Weights of a small transformer language model.
Architecture: LayerNorm before each block, learned positions, biases, tied embeddings.
MLP neurons of a small language model. Each row is named by its layer, matrix (up: input weights; down: output weights) and neuron, and shows model dimensions 160-351. Each number is 128 + 24 x the weight over its row's rms, rounded and kept within 0 to 255. Numbers have three digits each.
After each neuron's rows, "fires on" lists the tokens most often at its 100 highest values on Wikipedia text that the model never trained on. A number after a token or word is its count.

L4.up141:130150136135132144156160153100112135093140139136159145136111150149134114129112177132119100105096112090138102098133135133119072089174122098133115142120139125125115111182121130111114102136129104074121128143131119096076130076162114136153143093151064111171099119129116157179131098141119145092124087135170155084147111108132138153115124148159144125152115103119074133104100128106135109151121113119081189160159166091093160129111190184083154169112129148075120123112168110121113075158103128135147158136106148147118117146109122154114178169117119149127090122133137143093087171124134099176
L4.down141:120146145120115140091127097154138152145145133133127106111143119116154106100121151097110110095142141128110125150162130114131110121103141122150130077132135104135175125101118129134131140129154112133123149110125119108149128097150181104109148138142137121115060170128172089162092090112120054161100151152091108161092176103144167133142115100147121143090133154096166152129110119135162116148112122142125150144120118122194116107136175178166096136151094100119121103112144130201119129131137111088119108120094125109124128119124110137105182110137150152107139114131072104141123104127125145129
fires on: "'" 31, " of" 21, " he" 7, "-" 5

L4.up830:146123133158100153139114083106147116158155101118117058115141148156121113136129139135122158136148144128164146135128141169148147117108125160144137138123120128104121175146112152129168140081168134157059152111106123132069157133175089087105129112132137139168081131129151185161130133097154135136122133145157153102133137109125180091098057108115112141138133116158132131136123157109102131135135146192117121139128136120110113182087122129129166098118117129108092146127133143110145111115131128139077166121148108120161126125135114151131127094149132144174141100124116097155130191141109099163
L4.down830:097126128121115156137118164164080139125104124149131177143105134126168121102083132117141132128116113094130128118133120156143106071123134120099143112141165123097153144138161155072151144127153115119170119095079133164119111147102155164145154155141132138164124210108126119158133145130120141120159140133142147150140120114139134147111170124136111146147089146148154114159151118175122159086128101099154116123101139119092119122128117096129164120127150126117108148082084134129093085132103106101150167118097155110130118122151137102117127163093129082098162126124093119100136066122148119109
fires on: " |" 26, " the" 22, " of" 17, " The" 8, "s" 8

L4.up299:073099076116150111104178111131128141125153127127132154145139152117110115154179153154093100130115098114163125159118141088148109126127158118135160092121079116133085108185152137121119112122131111138093111126150113114152099161109107144161137121166105181114181117156111079154129165159122125152106137093128125104100124132110103140143142142147133130135122065064096144169128118122154136170121155173152130045133115119115117133088144153180108119108069126120109116102159102146132110139113156119152148097116080158135147096115109129183139151154121097135161156127142094152145144116178105139
L4.down299:112103132186127165142095111143176159086116140120120090121131152152144147160099122109149150095162109122074142130139110129121088156088083140152145118134151166150168147119147098112106118144167094152108087164188098135105171118110146100112112152135115106136117146103138132136136088111139107085158164128117118144102127116133156097129155106122104160131149153155117161159098121136135146111122124062149167150172136109127108128141096124117164141130179096103128121087121123111163090133122130133118099112123082120203128157137171086109150088113135146108126075159143140101176146151142168115
fires on: "ing" 21, "y" 15, "s" 8, "er" 7, "ly" 5, "ic" 4

L4.up877:189138143128111124124119109152147102117115142111118119120147141158129116156148120110080143149150126109145146135143123131106120127159113122123083119109117159163123173102110121156153133105114138112113163145150128148136158123106148124118107124114126110119100072113133128092125107180122105113094106100128145068107127156138110133093086101153128144155084084132132139133137127148095117109147097155096139087084136105087151118130123148131133137105137118148108102154087123129096123126110138154126135097123086121128146138100098147101146116129143122145147127137103157169116118177104140109
L4.down877:140148183144129087142130119117131095149120154171132165122144144132200116140123121115136150140120103126147119139111146074139154157123128133119150134150124149101124091120120116083086131089133135170108107121139150135142133121147128165136100117154158139094177113165132110142149137131142153197107145149128118088151122108128109152165134112175127099127087156112110116161143118126116111107119114142140109121151118124158065128139121145118176113138120150145151145156149164152166126105116136151103114145110151130154116165110118147137101100120129141096122170143092114141128155139168106139
fires on: " was" 21, "," 17, " been" 7, " from" 5, " with" 4

L4.up1378:161092082111132195123076170136159151127106106141145153086087119107152132103141115097131133154118119133136127136143126105120080106152163121136125100181130112165143072153153149116140106143115109112135128124104093110109142105132095156079116119106118118120121123192135131088159135115109097123141114120108125144084148108105130127162152120141133120130120130145181120153146165141141123103112142164134107134156106109166138102124135185100152118147187157169113143143102091125142141138116133147135050186127137139103135133148124135159146089147174157130073146128132132135114134181112116114
L4.down1378:087099159086128095119172109149156107114142103132105097168191141116130132113106105137146133128106105149138176143156083142119119124144109114122159103088132131089128121101135137125123165120112122170129122146126126119111090080107154082147155128092134128123171092113136153141098168170172141126138149125133131137107122143109106141124130163141150177139102134124114150103138130094141135144124137094156127105143140175097115160142129125164131162138116117125154115170132188159118145156084180079109150090142114142133120119117147080132100126079081124122162144151121106154171104115136101164
fires on: "." 22, " to" 16, " been" 12, " being" 11, " was" 4

L4.up535:128141137131143124134074124133134135125091134083136107134148153139099156143117123113116148101093103143138136116108122080159104117176120103097128196126145061090099150119132120140123082122108107154137083133089130137150119126125115123150137138138132125142143124122175119126106176128176194153120147095188184141116117110126122123111119121137162143111121094076141095082162140147121135106137170128129124108144096111129123145103128091115112129120131138134135143139163114148126101140165115145124114145154128103106112140099154143138140130130153117145149101105119109143108132113103129141
L4.down535:158111157149104127126142084154148107108100134077101152107160122117088100138143137119123119152160093126126132146141102162138121156143113122137101102150114131131141098157113150139166167117126149152112122087162131135116100121163177085148113132095130103151141154135118089133181130109133121121140078141115106110134118138148121091149159164148175098112067125143134159103123124118149125115144102145161113134136122094148148165158108089132113138144159159151085124123136117148096113100153122152115151111122134106160140141139125131146120110112115101137163147130125132093096129178136096127
fires on: "s" 32, "-" 17, " or" 14, " and" 11, " to" 6

L4.up41:121103137111124127187124116169135123116161134122098105119110136149133134094117099149083156130159124134149118162098130090147130187122118135093124112145133140131115137142142113144132128126095102173150120106113115126141093123160116151151119093114105109106135111150175127097111138082097126142122122128141167149155104110104116131122114158108160098147077137090116148090150139163090121138117115100085131122127120086101057125108114121130138132178117113153134097089153169138150109112120144119126145118102141081120100123118113139152148148130136087151109157139099143098118154114156130120
L4.down41:132106078136167131119156148102134120116168155143135139115152117127080122084133127132093109109157112084104152113140094127155129133102127154131109120156139113132165128061097107126134100166134136137097139129145140136122172138122109078156155157104139096138140134141134138134126141150120156137110094089161139147199137158141111140126116133091127135149098093138137161094113137075127152161113178121127118102136092139149128127096151139111095110108140173167106136121105104066121100148140120123150142110200145223146149090134138126116147154151116120124106110141144122105089113147084135124
fires on: "-" 31, " of" 23, " and" 5, " &" 4

L4.up996:118087135108103105124127127114172126133157154105101089155126130169102090134109116139149098116148125094158131103104146108132103137150133094125107155087141127137163147127145176129114105134089093175159145110136087091143142152166060121143171125144080173138084080132120179161158117172055139154133121106115153089148115159113079164161124153127124148111135168153138128096118144125150103109120086128073120138098124112128112090149143152101113127134131130151158151092152154119148127142114137135104112108132087135119109140142169110099128140087161121125112159128105145167145145123185139132
L4.down996:123162109150111156114163124118113116157138116144105142106122129092101118141132093131143121155141119152104115106104148117139093119122150122158120132107115105102174124128118151142137148101080135100088155158132142129086074119120160117156123166175129108130162178134104129127098107093182108117124098138148142120091102113127162121120145108137126119205159122135176097117119134105142133145090117115132126094105172153104087148161086141136126115136154151143124089133116115162129134122084133152188120115118119158105119128144128139134141178145113151152130143133124101142119152140149143123
fires on: " the" 37, "-" 15, " of" 9, ")" 4, "the" 4

L4.up1345:115127135145134161138139127128134133151151082118085175089116117138142149133142139121121115150130125144138100187129104103148143148124082119099115160128125110152146094155110123186148105132098120125148116115112145086118174135097140091112135156177129130122108119150177125126143104089143122122146097171160113171132136127095164092115092118137158124122123134161125140159148134084091131129140140127139177116099099124170127161126153135114120111146134118140161105158170119124139115118110118082119166154104149131137131135132123148108146135136139134126131115147133132148135127130128172133
L4.down1345:148134136073140163119099135120129131133112145103126124136141113138152125118142136114118144156098180130175130121129141132129145154127128129145119152136184124128078120130105147103091173124136167142096132171094115123142107124125106093108086148073104134136131161144127097117117109135143157152144083135130106094094129071139170161108128162100120189106148161107127131088132097123092148120143091115133120159178162102077121119071129118166108108147141134095118141094137102140133123174164129078067100119137121124098123151143130126148128085119149123129118152098104172126135107128143144131
fires on: "s" 23, "ing" 22, "ed" 16, "d" 12, "ly" 6, " of" 6

L4.up1156:133176131163127190086139120153136161143132164130099149155133096131126124141135133109143097114098108154174142125140099143116115190130090106122147150095080154164154138148155103145135131116155128111128143138110075114130146107133158107124093137049106149117185132182128126098121151097120094127117113135105146139172105148086124137165134123154101168128142146122113111092134103116048136108157099136146104089117123116125117127113138136106099143071138124107159135141130101115101116158121139119111127147111115123158088120115147148142128143141170161152140089150077116108129112131115129124
L4.down1156:114145137163155154103161107129163120155115140120105130134138106145121150136154102149159142166140105128137114105160109100145127123140120147142124107181130139161100147119085126125128123085169121129091119177136101158143113149140113126131109134147123138135136123108150102147143128134131141146174161119065155115081117134131155120095119174119135125112150101129086092098116101143119108110093142127170105120159137153172141126151105159114113104178118146121163126115123157137148097180161126146076096166092105151131139143102103128119135120133135113114095125091145097083136122094135107146
fires on: "," 24, " by" 6, " time" 6, " before" 6, " began" 4, " from" 4

L4.up565:123135165091140094129152125118120174133078137118105142133120143118127155152125161127108129106106137146106127130115099102141109107088171157125115116133161114116102127127123171112118132112129074137134145145107106107134088130115145118120157123132119119129125171103167128178109070148137098108099125086140154079107085162145100161155143127144139125111144147162089129123077138102131171107131105180128108137144100194157122120168172113100139130102091145125147165147106135096107134124125133149106092147121121139144128166148120115124103083109087112112174087119141128163176100131140137090
L4.down565:116123129131084107161116136138137115138134137149145189135121123142113116131145129130127084157090100127128115117175155132128116143100124090146116106129087138159144163117124133125164089126118099104095126134088134124144072152149120100135125137098135143129163111133153143086138134090089076171139119151125113165086156125126140105111125144087075070130110095110133125177124117143126118161112115108111138161100163163118126168158129122130185095145126106115121093104138143129165096119137148124092166143197136144140145134084122141149136186143121117120119163207136090088134127076112109096
fires on: "." 86

L4.up54:124152167103114140121157155141088136143128103118114134115129155116123110155153113140141139097110143158138120150098134128135123141118136143158112129119162117149094118144108120119139108130126156104126098132134113109116149151099155143148142138152135143136140141141136109147143130078192110076145111106091092109139142130157129047162105148125117083118161095129148130147118102080103134135086157172152101137106135108083165125147188111163140133150121096127112121121137119147074191177130155154162148129107159128119162112119061133098123124115159090128154107097103156116146150153083102181
L4.down54:129083156125105105123153115135150130147131116102113135116124139156112130092142121130143095149134097119105126142100151187152144122099151154117130151101112109075088116107115109160112114206121127143114140155072150124157130121075128116128078112094130056148129132127124135139177133169149147138138136092112103105125101139130115159152174111149125132132158133107108169116121106130143154148108145100139175100176113157173151102114133127125105123129079127103116155153122147148164130097129117122145133104181124162165151125119122140147156066123122147088157126112097152158162133084118152099
fires on: "s" 26, "al" 8, " II" 6, " 5" 5, "ing" 5

L4.up1075:122121129141126111096126137130073138122161166104090144142131134157157115153182151140119178122131147149126128085151142129106148132138146146117086113126072135139144106105136136090091120095145172145133121118107110143102093143109100171155145108088143115145101143138148108114142135127099122147132115111122118139128114122149089120109156126145146170113092076147145151109126152154161136145101124095160104115112124125110115112123138128150128172087132148147101144119118100106105101144137137099106156125118158108145134106133114162110135120128131158120143144153115123144137112139158145152
L4.down1075:138170122126119174114162127130073122165114090092101142151131104150170139159140097130103159135132119106149108137155088085103103088117138129132134114144106143093150121081143169128112099137132110109193082115094121132113098120102116172141160094115130119106139108116155109116162139112169105121123129094161122100135144124128105101174141178165182108112052105109115104162146155180125133147090133130144125137091152166111144149136125150119150154121102123128141150135130149112134123129164137147125187159106122118122148079101103126096118144127137150131104185120119119136125126181166071156
fires on: " of" 52, "." 12, "W" 4

L4.up639:156141090142103096143114132092118140139148089121078093133124122094147236146094140161131161140111099136119183093102147077129108113132139105106092093062108141101127103111129160086114171119103127138117122123112118123135110119175144119139121142101130116103136134142182169152113095136162122135118118125113133085128131113119179134148099150167103146077132128118176133088142118108148146125134136135156123176128101134144139115138157111086119131140104136123130146106088145121138146122139106147162110122068108139088126141175135137125140087132134168174092089133150159116072134132155135102
L4.down639:120116152161119177106143146152163111096131168124111170145096131142107097131148105152119109139131087098117113127130113149155147136124113123126185130123138113100154129134133090109137143128145115103129144137130148146109156133090133098128136105145155093103120123059119125130136133073138141103144141137173120135125145148133108131130129095096134154113120102134116116119124120127130079159146157126133183082106129138137137156131138142187110135146127107142109070152151135117108137148148140121101151116172129131126118112125128078142104199124154064106103157122121120139147154147159104160
fires on: "." 38, " named" 8, " more" 5

L4.up220:092146097122155153158122143147111136124104153122138114086096121104139146131121118171108103099144122119147104192145117110100137130143088103060084153094158091150166097155138117110112135104139131133141115119129154132109164088101147154131112198174092129118129133143097099079116173149125180111139032104087133147096134090145144112122101134127111109111118105122137143133154157137146124129193142115153142110113171194152128119145127112152147115149088132131133095173148119143084116144129158123196102136137130156129163128109115165143093118156135136107093123122116172100106087183118121102
L4.down220:121133072131107128097082158105140092122104120114073118120192134112128129127132113153112131143114104148118166164107130168115098108142113131125126147158137130137142127134110141091100123124143082111176168129119159107125141121121142074114124107124122137099162124104126129130155133117163126108118126129123133149148128140145091145117143097137135075144156106154122145122130068132151163099136149095153117125136127123124118138147109149131095135130125139130139178066115160121155131146135133165105119135098111125160097133127133110110136143126142138150100125200118102109195138083094138111
fires on: "," 33, " |" 25, " and" 19, " –" 5, ";" 5

L4.up418:104068136144120176139131099090162126136091121104121117157119132097114115127118120188130148120105110120125101140122101132122121084159115112012144130058150124180148141118114121112124134138124153117139118093088142107146143130140140074138107092091131092146158120105130140147128149130166158113122104146106147137118136113171130137150117130130156137121130116140161095158079098122156125109174138145151137141126153116157155136138157135140104103174124124112141146103163125148082116146130105145158128122133145144112118140135117129135098076145153168110138141097137141090068079150137153107
L4.down418:115127075159125140122133123116120127095164147138112090109130163139124110139087147165143114143104106115111141132126135120118134169140119139132165131113155145142149151133111155118090139115182072126156156120113138125139122106107148083092127132116078124094141128140117104122212087123130137166173177132108144188127158117154117131111139142098120170102115133153123130136104118123141163116133137095147170148113139173146135078168121144127169110111093089156183151109127141126161104138130136119119102089117152137172121141094169117124141153104127093119127120151115102124118149131106112112
fires on: "," 85, "\"," 5, "\"" 4

L4.up1350:123158122180139160130117127125129117157113114128105148151109122069135135107147124100126135095105131130120138129133133081099114104128123138139118094140129143166117137133090102091156126093130079143111141157137167124124088131124135094111128145057113098112121109123160158144107103133146143121133106126095156145101213161109168141143108111126149107149066102092107126129147121125151155125155142134103131168115101126141145130133128147090142137099152189107149137091127113101150163141144151154149141171103130118135122153121108145092157083096121083136140135131123130139128103169189133113
L4.down1350:136070157151127119140079116114099151067144124100125123161130139146120131121103132131101116129141123127147181107146150135142183148124108115104180179130098087084113154085157126140129081143142124154138154096128103161144097146076105157139131126153175159144148116135144167102086148114132132144153143071161106148120118118134138143121145146106196129114157178163128122137098117116115157158143151158085114119133133145123143091134137138126088096142134119134158098082162179119101117118094115104110116124158148096091116128141134159115151149093143145120150098117110155162128148102147150128
fires on: " to" 25, ")," 23, "'" 12, "." 11, "," 7, " \"" 5

L4.up1056:110139127174138169173164123096177127137109130107142142164113157084110159128128085150116144128106126164102130117123137132124143153116110095122113129108116150087159086140069124115122145129105121127154114163098111128144129132092143158137109107096127097122124156166092122152128162136122116150129079138116124102125118120110136119115121106153119126148126117113102122135131125106163132140146161148160110123144146096113201112131128125128111108143148105115155156095123147131115095089159121153124156109120159115121056139105122084129097110175106124139150131076127121077149125079140120089
L4.down1056:156174138141108119104135151137128088142152118088106106128130158117136098104159145154081117152148160164113128122124143148127110145123146111119156133147110153134118147161109106149145117184131140136117138099074120127122108140134112154132087184158124091113137092140143089126149106120122107096133115106113120173094146150125102160168136143153121099110126156117138176099098126119100156174168139093122145112150099168102158144168132094100119107110132130108122116130092073089142138114098125069112120110111120148145165124132125155158098135129145114104131189099141131114075120179121157110
fires on: "s" 32, "," 21

L4.up424:121109111122139136117154098135116128130140129170148137138088133113146114154137152098100111110093135091133124127059129085125091119157129146142160082146140136172105138138088184160110129072135142173157151118124100128153166113163117153128113204129092110131096121146120095089088135156142154127121105123131141100148160124116125120086153133106104121113112122157104122122110121113143131153119116154147134129134144092151155140135162116086108101124096179169118107173132185151090104147136136135139098101091141150151095115119126145133116111118110146157112142124128110138124156122106088149
L4.down424:166134104148134111144154116136122149092095082136082138122098161126125180104130082130169136121124127137128133130086123144153180109101108108109108176085145132077102101123181094110121151129110188102167125142130107110125103134064151133117133132093159098101141096137109148154135153139118103137155145119133123119096113134145147153131135111108109171106138151106126144114154129131121134136174114121136115133117174151100124140128104119183111129122112094121166151097134120124181175150105151146125122099143125134113135167155132133178145145115122131112136095149173115158162120108113157173
fires on: "'" 28, " of" 15, "e" 10, "o" 7, "s" 7

L4.up1071:139105182127123151179177145103132105151133115156149122142118131150147115091117067089078132132109120110164118126132140141128111126130103156131119143142144098100071121127117132119126124128115116125114148142134138105139122217125107112108102107163115125169125111149108105193125133147108120131116106082115095165110128134156145121075145127107117123115118110120106119162140133157123110123125145143130128103100119118132159099144144148147151140158131163137125120138146132159123189124134135104089126116056138122123128102124148109123142125139106144086164140123166098128164156109112124162
L4.down1071:106139090123107113094098145166111136066145099137159128118095126148096108120139165111145126101109108118120139122115112157141130160093140089160127140140103156128146186084177118135125127139117132155154090122178148157134104100119132125155116129138137088116137122131145113147083121124075189117115172167126150124167147140149161121158119144159093140144130070123151126146168119136161143095166139124146128130105169139108154125123090149134142076098144121152112148113155133118114095108119129140117122129160120138121146143106114126146104111119135137074132069117130112086156133141185136138
fires on: "ing" 16, "t" 14, "al" 7, "or" 5, "ar" 4, "ant" 4

L4.up1485:095130179124145151070105169139156146104112155116089125142137171160110123120110124150089111104137127172127148122099157153137167114119122139117133144063106184145090116128117127158122074115097141120126140134195121147127151103150096127122138101129100106093161122139108136135130145138148125137083122141114135145132160176165121150112143131131159141166119122138182112174106147158081156163125149106116138108114099106159141146142164106130126118118128133144147167133161155128151141121124102118106146162132154134107164152131127136126139095077098130097115098067173149182153120108124150147
L4.down1485:121103156141102100128167161141117214130116121140108088121084131153125168093152134106100121149112108153111103100113128092175114091118113144180112173121125101125155146135125105069152160123128130148148127145087154111118116137131099117167095116139141069119120123115139130120147152123141113130141114169125146095158117151159109124164096144169144093103107124111134148132159131118154121131101126127187103106091151113125168133127106095128153159145117150159150109135140126116178139167138111078155128081127096111116105111156123169143065117175079086098136152124115146163124133135118106127
fires on: "s" 50

L4.up1272:152122147105078100078117210161182161112146102171171143167124100141112097106114118099137176147136131106146100160097165107114114124102143141136137157122131149124144149150101105122162110106117144140131170111134180147118097122183159179130159160126099109091168117109170121121112122129124104154082091107133162134143132136115127117091139124124076151129104148109154116120148116111116150096119083108150105113144133116115119135131112122122126109125091115109101128170155137134094157168155077068145153120124105129169094115122136137108095132135135173154155133125132142140137137155152147131
L4.down1272:128145101132106137175054058101119086129195115087125104148138154130128137131074117124139107138110168148084122112171124152122140157115132153104119123142115144136129122063169130132124088144165121164097118143140112098091103097158134100125110066120161132143164164158162135105128127091099075096128121148130106138082121091178124155086145115118172149083131128139135129106133110152165130142156134155137167118168094136114135164175133138120143138111161142094156116073100139132125122134170100152141128118142103120120110111129085141150169097121120118139087138136100099109122128164118137156
fires on: " of" 39, "th" 14, " mid" 5, " end" 4

L4.up1014:108170172118117109137148122168128144135124132094137133156150124143123116140164120121162128098152140135125137126123093151131113112124122181169108073171128112138142113148139156143171092108131145142132110106119096142133111125163159149115106132105079147128133140190133102134084137097140123129085080130083086088112111117165087157127148133145158157119076162145095137130162111142164137158125150105143093140152127108136155111109132127143157094123124154108107136083149097092106168159091139131106122156156120147094155123140130099111091094107148168177098103146092111121118142115151143106
L4.down1014:139085138123145118134137114132151082112140140144112163120112141091151081119136132108127110166146112144123112105166131109089169115132153081087120118070105143112129108122111118137093157169109146084129132103170107093114141164095117142087117113129192122166144141134095144131168100133122095153162154136143146128134143159108160145114081094097119115137120082134134178134097167146100096143093172160139120118080098108133077122115081157133143152090131092145130136130103111108135152141113129129122129107147109153148100112133120156130108125138164171148115132076122118150138121181147106141
fires on: "." 15, " but" 13, "–19" 9, " to" 9, " War" 4

L4.up1062:105150131127139117138096142086141118159161143140159147083135114106120129101102104120140124115119105197104142128101154149119112102144139155122105162086105142163062121119092134162140142140101091129103125085157119131136128166117118085124124116129134126193130132143100105149101120158159154124141081143113127051089156140160144133124184085146129102092143132090121112111104160136141144103124126130150143099161122113133104127119147141152130140155096138133133128146113119101132137133152110137124144177120103128087104128130162111087114114132103104150166134078158108130171114137110170127
L4.down1062:106118143132110117093163130143106139077120116156160063166179117122111161111115109144131165128143168107147135130142117137183077114126125101142121107113155102122126096114148106120146108122162151120124170104133137092155114142150126144127137145131151054125127126103146174106106142091129118127100146165149128132118157141155100130172167149183111121173137146165131145094144126129156136157145136150086071157075107111111122082091119121132149158153126145170150123149148128134130110147115152099121084095128123159124156081149120163121118179122104114143122113131146143126126164162112096107
fires on: "s" 24, "t" 12, "d" 10, "i" 5, "it" 5, "." 5

L4.up177:103080156159170111119116138119129089133098140139138122188123171109104100149117137152117101144105125128122164121134141107119105135097125138115098169137144117138146185114104121113096148150148125130146098152165111105128137124169158145097123081111154130120123126140151116111142162148179138106099091157144128100080125147129126120102086122143162112136124127138103149123089102159092099143159157121117144120134137113129129179090124128178145153160164125110156132141174157131136135141098070143148104102157143088124122133126140138152129160116103157126154144158143127149096144195153151161
L4.down177:086134151139122141117074132151111120135134090140138143155126148100136173121096114094141144130135157126150136127083073138154136136091086153141149123103126138126104106136149129139116110114164148119134113171113138143134139124103135162136126114141062136138144150128167107107086110094095158108136147125105150097115099131120149126125135148166172124122126116128122098058125123115112187087146116087137154140090155132144135157134166096124078090160109105171132080128123151150109138103174115112137137117125066121128118154102154107116124180190129157092121146186085128081109147122108151144
fires on: " " 29, " and" 21, " or" 13, " (" 10, "-" 5, "\n" 4

L4.up891:120121116143146137148134137117169099139106116163132118150143109113134131137175162157154148141146158148132122116121102130114156101126170139058114099075124096172167141138136160127074132152179154129125126120085159141122143116105149115100138123125139139130142117154105141185120137124117157117131069139102146133090075109149129138148091105117169112132135158133123109132070108123118104105160190113129153135138112134127114155146118125144149109151123100147138140137155125099124135139089101171132120134116100155151123150134126166150086152113150134108118130139121149109088114093128154130
L4.down891:142093139177136150105157126125117102100127124129076095110125152088156131103065096149136100158104091145060139136117149128095147111174117146128136143073102161097123091130098148097069153128159130147174178104108140150128149087111177125147136127092100091107134148093114120137154146096141162122146136147111122149126104093165102134129124090146110114130142159114138140148109150147120181116112110089133129189129154133126140125161085110129104140121124141124160122137108162108167107127153156139119081099102105135145122144139128112138155131129142126104113152119135058137121142122134123105
fires on: "," 64, ")" 12, " as" 10, ")," 6

L4.up532:096124094129135130118144184132119117140123148130103134135149136193134054142157140123149126085094144117112116150082115169143144162179106082102138097086142139137131165106105136129132117104117116090100136133107156132155187107146122146114145138096117135136126143136126139126147103162140164109106121086157149107194160108138141134132143110119162104103144114145171140122120112131141133142136104155132142149155132144110128144141167143117120100132150142150109139115133090122137166118158155110133118154109190127117114109112149142142155098131179140068102159105100133134113172152160139130
L4.down532:096128094092133149118073110168140131148138156182130151109140136140122141110124128080110110133156130097129138153119116152113142125087077146117142121121204126119124146106156131140156101132168082162114104136121124075102104159106092121121137133171116106144136108104112179123091110120103159089132148172118131118125142086114150140138160154148101142125118138110148107110110146111107140107114135075129110166109130119129106124129104131131131045134092143134120100111062110086079088147130125105118144140114144145110148119154147139153152140141127123159159101144135147109106149099133138102
fires on: "-" 50, " of" 21, " de" 4, "'" 4

L4.up170:160142152104136127119136099096131112147119153146130157131105157100051138098128122125136093110145154146124111108112140122179132126085143117138122110087158131116095163145107093121126119144078089110110129125142180135114151105118129135141077152130155155147180101113100132097124146088115119127098069144103139137082144154159129133120128118098143195117151131089126103099134176127097111137148146107106135128144108127122143153113145098126130105145129196152165129158155106132175215191117106160132132110122126145113152193115080107116139103131164144131096155155094173135118119119173157147
L4.down170:092153109125098142127136146151149120111122078134141132146122095117139152097165117117118141098136092131113161177153105138138133139121134155121107142134155126108140115137163078137175105165189125074169093105165136142092143135153133066125115113141101084131107121137171156134174097171127146191106123166148106152146130124101110111162147155138135077149122166127134120150163143128123104172129099120106137105136106145123140101119175123131152133139140126117107127141158127107137112138128127098052138117157096139135137112149168128083142108132105130137140078138131127117102172140108144151
fires on: " to" 19, "e" 11, "a" 10, "o" 8, "s" 7, "m" 5

L4.up1446:114064170113091129111120176127132141120117176127134090105124153141115089125140113135111156151118121097144154115098146132146146147117088086160127098074106145141118148118145140115146101141178113146157126117115135129143120095110133086104142179148152093089141119132172195121179113117110131134093102061141162090127147148134150158143124114109160150137084125103166150148138113101115143091172119123128107066132129089084086106160110140113127126167107142121145120127065134161109140094166140153090135162123138155114125115120106148103113094158151108151094098140159172123126102105147122084
L4.down1446:166167117127117110143117100103132162133141118166153114149107114163129145096140114124120117100126102135120124158099114124105158101130141188179134139167146120088103110120161111178132113144129094099116095130106165097081111137123131131137114135194139119101126154127116113143084131136081120130130164126135141134121082103122099142130145131113085144133138171131151141098141110130138128082170131119099147162121152104172143130097117090144117133188114145107123137162133129094174095138101141121140108095151106103138140134128102164152118093147123113087125183138109120149100137140100136175
fires on: "s" 61, "ing" 5, " in" 4

L4.up586:102103112086157129106164157120139129102085137105135095142130119147091113118091137111126153074168095121129108122086137148111136094160112125154164109076129131160130147111100131173124130140156078123115128106118165163109163089128146116111102167146118169144124172150123130115177092136097151118117112142122156111140107151136149149110116073105122147146178122104134120122120136110130120129121139129103150143177127122131110130125125162117156112150198131109119111171145109150130176103142112111162124146110110098122105131159150114117124103109113157134147129143148137141133087115135149150
L4.down586:154142129160124118123112154165115125108097147142108137139138088074138105145114096101118130152113171131132145179138108091147135128154096118103156143115133139153139092170146147111147132161119130138161121162097117093142132171128081096077091122122108085134144118082150128098116107119131091103110176156136131150148135149150096121180127111177126094132133112173117191102097126182114159085178110084158126118083139103127125093088129104097120135123088128124117118135127137094151157134160133108124112106127119156162112117077100136190119178107109119122097141115136108166107155149121169149
fires on: "s" 22, " also" 19, " was" 18, " is" 15, " as" 4

L4.up284:088084124119181145119084125074119096165098107084134133116149150141143155129157135114129114140105061117153107101140126090140151147115150123105136148146135125126115141128129152114108131138117112145126129159094130097176107162131138105121177159119109174140134123132178123101140159160157158127100127084131177155112123071169134114145105112132138133119140123167097178143156101109131125130131161140083116086146123099154136076072102111102144139093123107121187130141132121120120153141150151184087102119105139121121194135166122106145094143128114119130155139081140151140147078157129178145
L4.down284:128074153139128125123114138158099101126128153122115120117162098099137148133150132096135134157112130117100166142128109192084078105093107094149126109121175138128127085142086127107110110112153106096159141129167134186078159126161146114159123123108169118172093152124100124113155068120127169099154150120131090126180181093128111135102103153128125120166143152097090082128133123155146128130137146164169146119156108174148139146149129142164126145110118143144083163133114146140127138138099132141136116091146100164086074122132081138142128106107115055158120090104089090099111110101113074098
fires on: "." 35, "-" 16, "s" 9, " to" 7, " or" 4, " card" 4

L4.up1459:148072131122135185118132116115165183088108107159151131126135139182134135153111069156134135095141090097119130088107167104136136112137148115066130129158135162093147155108112127106126141102107114102164178158119149112118170110136096140106130119130130079150142159127142136120138162150120131117115062135126140133115090163144129136110128129118122107116097113135145085142145137146132144130149090104087143095146151157149163108094117152130116119101102136160149111149173126127113115141134129119111215122150137126089137147136147137161138110190152156144107117141123104132133152109145101137
L4.down1459:150119170168115103110086116144145138133133127157100141125097118089129148143144125098104097146130172130111140169133114152111123149095104174146135144114151098134139116153125132131137122130167144185153091108121148143122105128120111154059096146117138128120120098159116124091120101085059142138145151134103137158146104084141145162141137108136128156143135138134130126158127106147071111097133114158140152156128144097100163151116131127100130124171164124136098118105088152141150093139125125166149075118118105115083096103172100110136163104080095123131119102127127165142158115107171137077
fires on: "," 36, " of" 25, "\n" 11, "-" 8, " and" 7